Weights of a small transformer language model.
Training: a variant of Adam for these matrices, 653M tokens, 9966 steps.
MLP neurons of a small language model. Each row is named by its layer, matrix (gate and up: input weights; down: output weights) and neuron, and shows model dimensions 48-143. Each number is 128 + 24 x the weight over its row's rms, rounded and kept within 0 to 255. Numbers have three digits each. A neuron's up and down rows have the sign that makes its largest values positive.
After each neuron's rows is what it responds to, as a language model described it from the Wikipedia text at the highest values.

L4.gate1204:124093111110081125144155079131145081094164134103127056160132143101157134124119131168135135096114069125144154141104116130122111147119126141136132116132117089108133103173113121145108131114164141128122118112114099144154112102132139113125132168114145128138105146149151089133161117132111118117
L4.up1204:140114171117116141111136155147098054135103132137109122124180142081104100157130107132115130125122082130172126157108130107116103149165126140157126165126086098074137111141128148136095149104156119149136100145176131119107139090169122176132103123114128134106111160113131123050141144152133157108
L4.down1204:133127189132168160147141174129083132109172118155078106093127150107143138141163114134140134194131153112125105174131172128114161158107101128155126168141147093071095148138089155118139170109162098170095139086144136120111142093135124153076132136162107111121175142114131135138152140100131162139
Description: Ordinal words, especially first

L2.gate821:083144136114200105105121144163112137090152132154134135115126149145100138109128127156123132101137098143130129118097096119129120112112143126119134098136074151135108126109139087161168146185126115118105122109124120098102114093154156131092114130127109161101134162107162122131118149130138129127
L2.up821:110128151085138091130152123146152114145128120130165125161123082108149166097109127146130114151137125161135182121108142117148082105090114126092125131081146160115140171141132141116146121174149117130136131113153129127134102105124126119132094134131166100091137106153099102125152127131086095109
L2.down821:138106173136112152133101121112148132091130137142124099101104157085121133157125169176107092149121136161140112121129087076139135127156131128136133121074107140125138106159118155148112133150157107116153129182119132097123131104140100153145090143140186122124166129122140180173071115122111109145
Description: Clause-linking "under", "when"

L2.gate1121:158147127131117110169140117128120150120143130128123152136109111100147143131141140084148123088153092127153112121094125170129150096093161123100109127142163095128119134102123132122154112098169124124148108115118107115114155132129128136137137124162135116127146159130167093142117121114177118111
L2.up1121:167134163117155126115121126123093128151142087093126123122129091069140120145164102161122156115129091159082168104118165152095140127136166158128154186134157104107148155181128153114178073122142131125137102173136142134122165103120158103132132109147145139139118140096139123096132150113127101127
L2.down1121:107134097114112164138164143134113038132121135124153149108066120138142169219104121173088112208138120114074135178131139105124129136126136155173113137124104127129150131134106122107162131149144128155105123094096170122149154124112107121135139136085129104118092122144083068132058101122125138128
Description: Closing parenthesis in lists

L4.gate807:130135175121137166128145123130099128100151156088058117124164132138145135148130163104120087105123108121151091161126122156093137095179118116111140153119094156137128136111073136086113122132155137125105116147136177145108117156135170088162124122115158094109140116085123107102164129109119163142
L4.up807:170139150132153102172105134168092147117138147115137112181126133103123110127135133128136115142147107146150131127135132168150128170166104105149141134153157173100150120135104128096126173150142118150115152151138134159143130100156129126156145123151156133115134170136136149131102104122120136172
L4.down807:118107156155082123116154136117139116136172127122079131113102132145103143166104134120088097161134142141152149121142135178080136138122105149157119066149137147093108118106098153167106142110126124141174133132090138145127126109093118123151067107142110144105137096102145142157131106129098094122
Description: Negation "not" tokens

L2.gate309:129119115143133136110125162147103121094121129160138115150153134130146108117165172138143076131142173078127094165142158132147088103123128146103182090148147086110151100139099120107107103140145068151157127100146099108094108130115093125140101152170176147142133105169146096087136096161092137123
L2.up309:137099088104125113154137110108140114167190153114083142072158174106119098120175098095112136109156118138150118093144144147153130126111158122103120149103121086152134137131091160113133115095122153107131116111117159117110105140123082169095137104126146119107142096117132127143161108153161143113
L2.down309:112062128132098107108130168168128133113126147125106119131142126137128089150085125142121113153152150159119136166114109152191114107149155058123127116106124103117127097079164132090131132129138176136079146152150124154128124091147107138126103133114114108104118129143086135131142107129172160125
Description: Word-initial split fragments

L5.gate457:123151113124091169127179099113095095146080135141117100125099144093142117126109128119143163097102170122165082085127138098133119140140122132129115114110134084122133156138146110170135094123100096118092146136161106141120130129150136130087120114127134119086090136137128137143129154144152111151
L5.up457:094148163169113162146150163149132168111110140143146083172099160154115148153097147115108103132136136144127134148161105162140116104123177170173133131136144104143154122171132112160148135117129099095120129162118186130159122159127109135133158104155101163138142143125112108160101104125102141105
L5.down457:134091128147139136120150143132176104143147140124158160144182135140165154130111147125174121195138133123151127161090131134085136106114133103076071119113100119119115096086119096146133105132179101121108084124138081114118132145120115114169126149105145107154158152122104084157093110176114144091
Description: Temporal/ordinal and range digits

L2.gate842:138151134124114127125126163102114114140132139176113166118150150112150113066112090134144126116114139098160110130120105102064116096118161142111164127148088126117103152120167123151163159115110101143072157113121151095171137061166158108152132117107100164202135165133136158149146105125113126141
L2.up842:114130153113148116145129146138151150147115140152135118118100114108137107136154114127157119155142109116118146164135149146149155146145132161169148148139133150119114068088152114130101138130141122132105134141141119128112098095115144105139126165091124135118175149115146164074094126134137140146
L2.down842:103161123142114179126132148113117133118128099161153104132113132108136162000134105152112134047131141175126154168156108139140140135172117164136172167152115089125133111132172114097145125171119113133173130137125113159139122089156129158125152137117132153104159139120152072109208146115097126106
Description: Name-start word pieces

L4.gate740:124172078129189162101149142167135111082126112137167112097088139102138172142082127141163154112137128098157123117132097090169090109102129135133132166073136090155121150102164140137087135120116131122041132137117164122147115133130140136130171118094164136127169147177128138126134150119155101123
L4.up740:077127075163134149086103162098091125139088123161130141133138163150160157125093115144124144129112090158097104165088101132146085096100118104103108133137115066194085131150109124092151151141128110145116123116144176103102097124142106126130136124135149125093158090155120113140128151127096089131
L4.down740:132162136160142117150159170119135111128119109144107124138153129108091164182131136142151137112140127117140123065198150165184130131126140154184102128117117136127095148150086135163082069102144128146117153184108125118157097161168130105134159132126145117151128089128126152092089154125175115134
Description: Clause-linking conjunctions

L5.gate353:140104094092070147176110085147097176144083111177106140113129129121146175158086096126122106110128115145135137113140144120122132140132117155100158093122180153115098119131163136116140126141140132109098108152143108090123107123130174121100165129121135135099173168153138108172133171150140098156
L5.up353:130085149110124101117162143090081115122162134188131174140103117120108114161091172097129112147145132140135157161119143153133122084074120145154140174139166147147114128118163120089148169110129127142107159145125159111133115134151134130147147147119099128150147149141188115107134119105116074123
L5.down353:101139146104137158125102120107158136124159121160150083138125081118167151063116164116122119070148129136083142151121126127133129127111120100163149120137146141139140106108120113122105118051121133122142145136096144161124141120131137175159155168147150147118100091103117132061179101097130152171
Description: Token after a period

L2.gate969:145113098116113128123105124134162100131135091148187098111172142137119142106161187121115124149119157126152112148132173137127118128132099104119145144116135103135125144129134159097117164144149133132147105115154127101157119127125136106155163106110140099116158147156089115115142150154132088123
L2.up969:161127148179093131145128087145120088129061096113105142121125129116114148152153117127109182172162122118148114131149136112124154086163087165117160145116175120155127131127079122127143167129130115166169121117130140121125160142099147153109154098138149116158192135105136156081151175143119098150
L2.down969:148146144124121118156144130181089080121143155125138081142134118136094101136122102180116098208106098170116124139088113170135140127134152176150146089093117136147137106113123117056162158130115096227135123123114156122159119128161137122130126128123104127153097081098161117154096128106126140103
Description: Relative pronouns before verbs

L4.gate367:091113146110162115155144170165112128139120106145116113142111160070134104137143133153138147132173095104153079126099085126146119108130111146154158152144101125146134088133149121123120151160101131149105138104152095107136097097101133116141109132117126175138163112114168106133147133129145116121
L4.up367:108120135133119161154105151163122126119113109151096126172152134057121160127109127096130169112137116155129117130129145093125111114136161103141174157112124099153119131152139115128102119173174143136124131136137083132122119081096151107118171118111193126162089145099089090103162135084132135156
L4.down367:104126117109137077116147122137132133126097117120130141091166170125104113110111120143133188167141096136116115132122131135135135122128126161176133117116080142114132128106086148088109120119144130129128122172154125101098132136112161134162121129106129136132181117123180143131136121169131102090
Description: Relative "what/which" pronouns

L2.gate1330:115146106113152075118162143155159140119167104176125079078145146140155151129192125156118128140096135099159151137125146114142123139075156113151173065120122165093107173110124091140116178097161090143120117138132116095130121130166161099114140119149180170133126111117137120126134171138094145138
L2.up1330:115137121158152130131142142103159107116147097095111126119165124144159116125111151118102104150106080120125149071102140143108142138068115121126119101160158156125150145146155104148155120140134123112175127134122112174115094113128129106136149120149140107084088135130096149087125112157073119143
L2.down1330:108131176154099161130123102158115128155146158100128071119078140111117099128125107119127117153103121114129105144090106167103128140104118170136090146110145138138165143098046120117120161126144129087099141113150130133113134134144111176132117147182106123109193130111098128131144073144115102122
Description: Early in time expressions

L5.gate268:136115138104130109109098126117108133140122098121130156111075111096144131090102105049133140120143140169132140126107154080139159114113164158143175131066142160153125083163120087134122105126143122125169133142172154164115105155117123116120128189114168101132135143090160107103130107146084089138
L5.up268:110147149106158123136121139149167158103115148134059117099167089124138086102143158108134113146127161116115135111146113108176159122128137131168124153099174111103101106155130128078159144134090111144102115116130104162123112137178107154167069105132113152131147130166115104124130125093151109148
L5.down268:134136127160083099137079112137157141143144128077133137159136154146118180126121116123170119109171124122160117135128131086107112092132104146145129148166162138102128156133161125123096116081110065127153168091162147131129147128151093102119104089114108160141111148107119135129165088146092101142
Description: Mid-word fragments like tri

L5.gate927:108126162139141152135170110163142118110172052165111131135113097136153092142150137128169152134169094132135113090132161095151151143127101137092134070134111171124161140116095110164142117132102142096122143101121124143098158157099115109144108078164167123159139114119104133097120116105131144108
L5.up927:097126120183102119145157119137139108122135093142059162141136168143122143136156180140100087109104141138124115110108116077182148154117130152138166139092122125139115094132162142132113119124147085128144150129149139123137171125117114127136091110135119160116101077137086145119099123111120145131
L5.down927:130094170134112147120104132104157150149105106137090098110117122092100134145162169128099109159133100113136115137113134088185143139119134120139077092124124139127129103101097161116110154116133100106108178125123154113151167120107120170127117122117140177112139133168118104146099141117130121095
Description: Clause-linking "with"

L5.gate735:146143140138092112129152103135138135108117107099142126141130124125133134157162108096114123147161126098121106151137120128112138091099125138125153109105076102096131152140141123097148115125122120172105160128097142110114141145111094147111157114123116158133141129128143122065090124111096147104
L5.up735:112131138130091187113122116107128110111127087116109105088126125144140151143112158148144136144153149148158098098133123193129131148112086067074112147137115139096124157099153097109096098135097142126126134109134076080135088116119123093111137114113153140163135126116126128128096124147166113139
L5.down735:113127115124158099167071131158087129102123164137130134162110137120110128153121129118113126140161153114125166183117093107151162119137111146173141144111125148125111090104135169134140130155086155085121130156155175138083141098082102125097087111087090117132123115145138079119078122123144138155
Description: Function words inside names

L4.gate1219:128111079162139146103136082135111162107168145092139108143112124132121179094119125143173104110136115106129171132169143133096163070105144168134129157099117098181132149120149090116087144134113132152129084133107139113155145151082131132123111115131085115158122121105120134129109168129109164167
L4.up1219:093154110139138147112132140117156144159117170161117118122127095159101160112131098075123129121100084112112117074152127091139160110101210152125100144142151089151104175121151130110153153124104107124109108128106147126154129107149117096091135142093144118155094109108128109126156110106171165155
L4.down1219:146133111111131124110112144104136159108098135193155176162112090084110118160067114111124140171146111175077151118128137134133157154138125137127130129134148177109078183092124155143137116100138100188151133135128150122184111077107138090124116120140097119142120144124165116137115103148160070106
Description: Name-ending vowel pieces

L5.gate1293:100146095159104121141101099123077143127154133108135141131100121129116111098104110137108163142125104144154142141131134174120109113085120125098134095130140109113129104097140112100138112123123144105126099143175115090114169145103142112153166155145177132105150108111145149157097165124129095129
L5.up1293:115101171119135137123091116137120126086075130127140139175105121131127122123131134113142179134121077149150125161069115137124121111120169092106106163100086144166152122147125161105140129141112119098123101187097160146143103128123162138157120143107102134098104166140116117119158115121136143167
L5.down1293:085114128117144104159117155117113124128135163114126108117108118104103140087102102130141147136137108114150133145112111117162092115131118135150162106060129124169157138097170099116118103137117107126151113120121078146138100109084119067119127108132109142148149154130145119125129146132148122122
Description: Post-noun linking words

L4.gate714:187157138100117119139114136145149143147086112160112100098096108145102121121091087077126129124142102131140101130098117123154131108092096151143157136168125104121149129111113141110125119138137146132109139155157136078128115103176132170136116143132151145127139164147182158140093126098097143097
L4.up714:114110109099108186107141088117152076103100093122122129120129120132110145116119093155118125127152139114156136105171130100148137109125125115116103194141101092122121130119141138121144089118172119118143166165134120117132114121105129119168109132139073116172146142142142114143125109105109118100
L4.down714:131159127139095137164089115074159166157142090194178131137081153132124153123120094117103145138125167102131109154155114155171135128146102144113163097124142090116139105125143153126134096113129099113138122141132142155181130092127116166093165102151157126115154113111141120102156168102119100108
Description: Word-initial consonant clusters

L2.gate315:120096106108069128127087115137114143103150121133184123125148122135153183143144136134156135111100125141149109105127158158103164100075155095164081128117152130126149125131082143137091109118148102121170103118111121114124116170116114152133122100146132115122152156089136110148113159118146128112
L2.up315:082104157151068125069139109132090116129147154161162120141162104129158115128121115093126106102169120135089131081116112131117121110120158143113136156134157161128092126138100106165118155147139130113109179130144111113104116150115125129167145133160119104090119157174133148112131141104094110130
L2.down315:119150150121161142157129154121138132143176112172146131134142136116139147178124144141124159235107147108099141150127111129155145107068117142158130127124112126100134165146126124125115125144116147127148129129133141117140134124101129162125119145098095132157135139093131109132121094152137138132
Description: Connectives joining coordinated items

L5.gate1285:136133096152163097148156115175103108108141132143130121137155102115121111153141118080118134159121140142114121110119144090151153126123134146131096088116085155116081129132124147145168121158082110095110131135160167103138180130146112132124131108164086115124127157145148128126102112142109093114
L5.up1285:134138146124161139086153188150149098128105119109119143167149121150113172134084120152153157133138096129148096155101111134156105132141160113081126127120098117105148137104125143133172105109106139154096175107091133107188125112140093134103178131115138141110109101128106124125126143111162120139
L5.down1285:104107106148122132103111052077113123095143125147132159072107152140144081076128121100158106103117085150124126090117149144173137140134120150138149138142163144151143109095137117122040157168126142113099114151118101183106132121134141155121131109122164101158128091111132110129131124128162128139
Description: Predicate-position function words

L4.gate61:160092130166121124079118126180137061153134133146128122117109104132120101125113158117146141141110095113097127103155099140157134146127165145156120127098129112092121128125091133116114118110109126115166177110087104102097130119142055141106118175170111138090129157082122148115124128138134155136
L4.up61:114128130117104115123121130134124135132104115122099101113169119132148153153110159115104142109114108148131159147091150158108095132096126142116173139084146144126122146163133110094097112147073099117117173131124079127163152156115132078089130172159147129101143155142090125122131111143134103139
L4.down61:189116090126132129115142110143107136139124132130160109130141113128130121138125122129136145156114115148096087110162087156170198129094120158131112128159087132131105140118138095108121141122123134104128141127082126142155124084145114187092141142144110112133138075106130150114144116122147172095
Description: Adverbs before verbs

L4.gate1081:129141158113064129120146106183122167125138110137132145149147088116105109118072147082152106135114151143106110105113146130161151121160116122082127097101146126132123124128143114128137141147134117130154120124146138156076119127154123168144105146129125074091133130163182162157109144141106106160
L4.up1081:178166133117108114115082090128176164106096130163105125094122115094134115114086102090143135101136107118124111120078140091130161093137115137104106142096156131160148141141159157125158096146120104110129144144076111151090142122124141111154114130183130120117118122136127120138116157163147134074
L4.down1081:119121136129110124120130130113139130125116120124116119108133169135123185142118138104128147185119177157151093170130132070174156135161118128141138096152152143118112123135130169138124112107127079170117142145127150129118087121139089154118127113099179095148136134118125161131105138146129120096
Description: Mid-word short syllables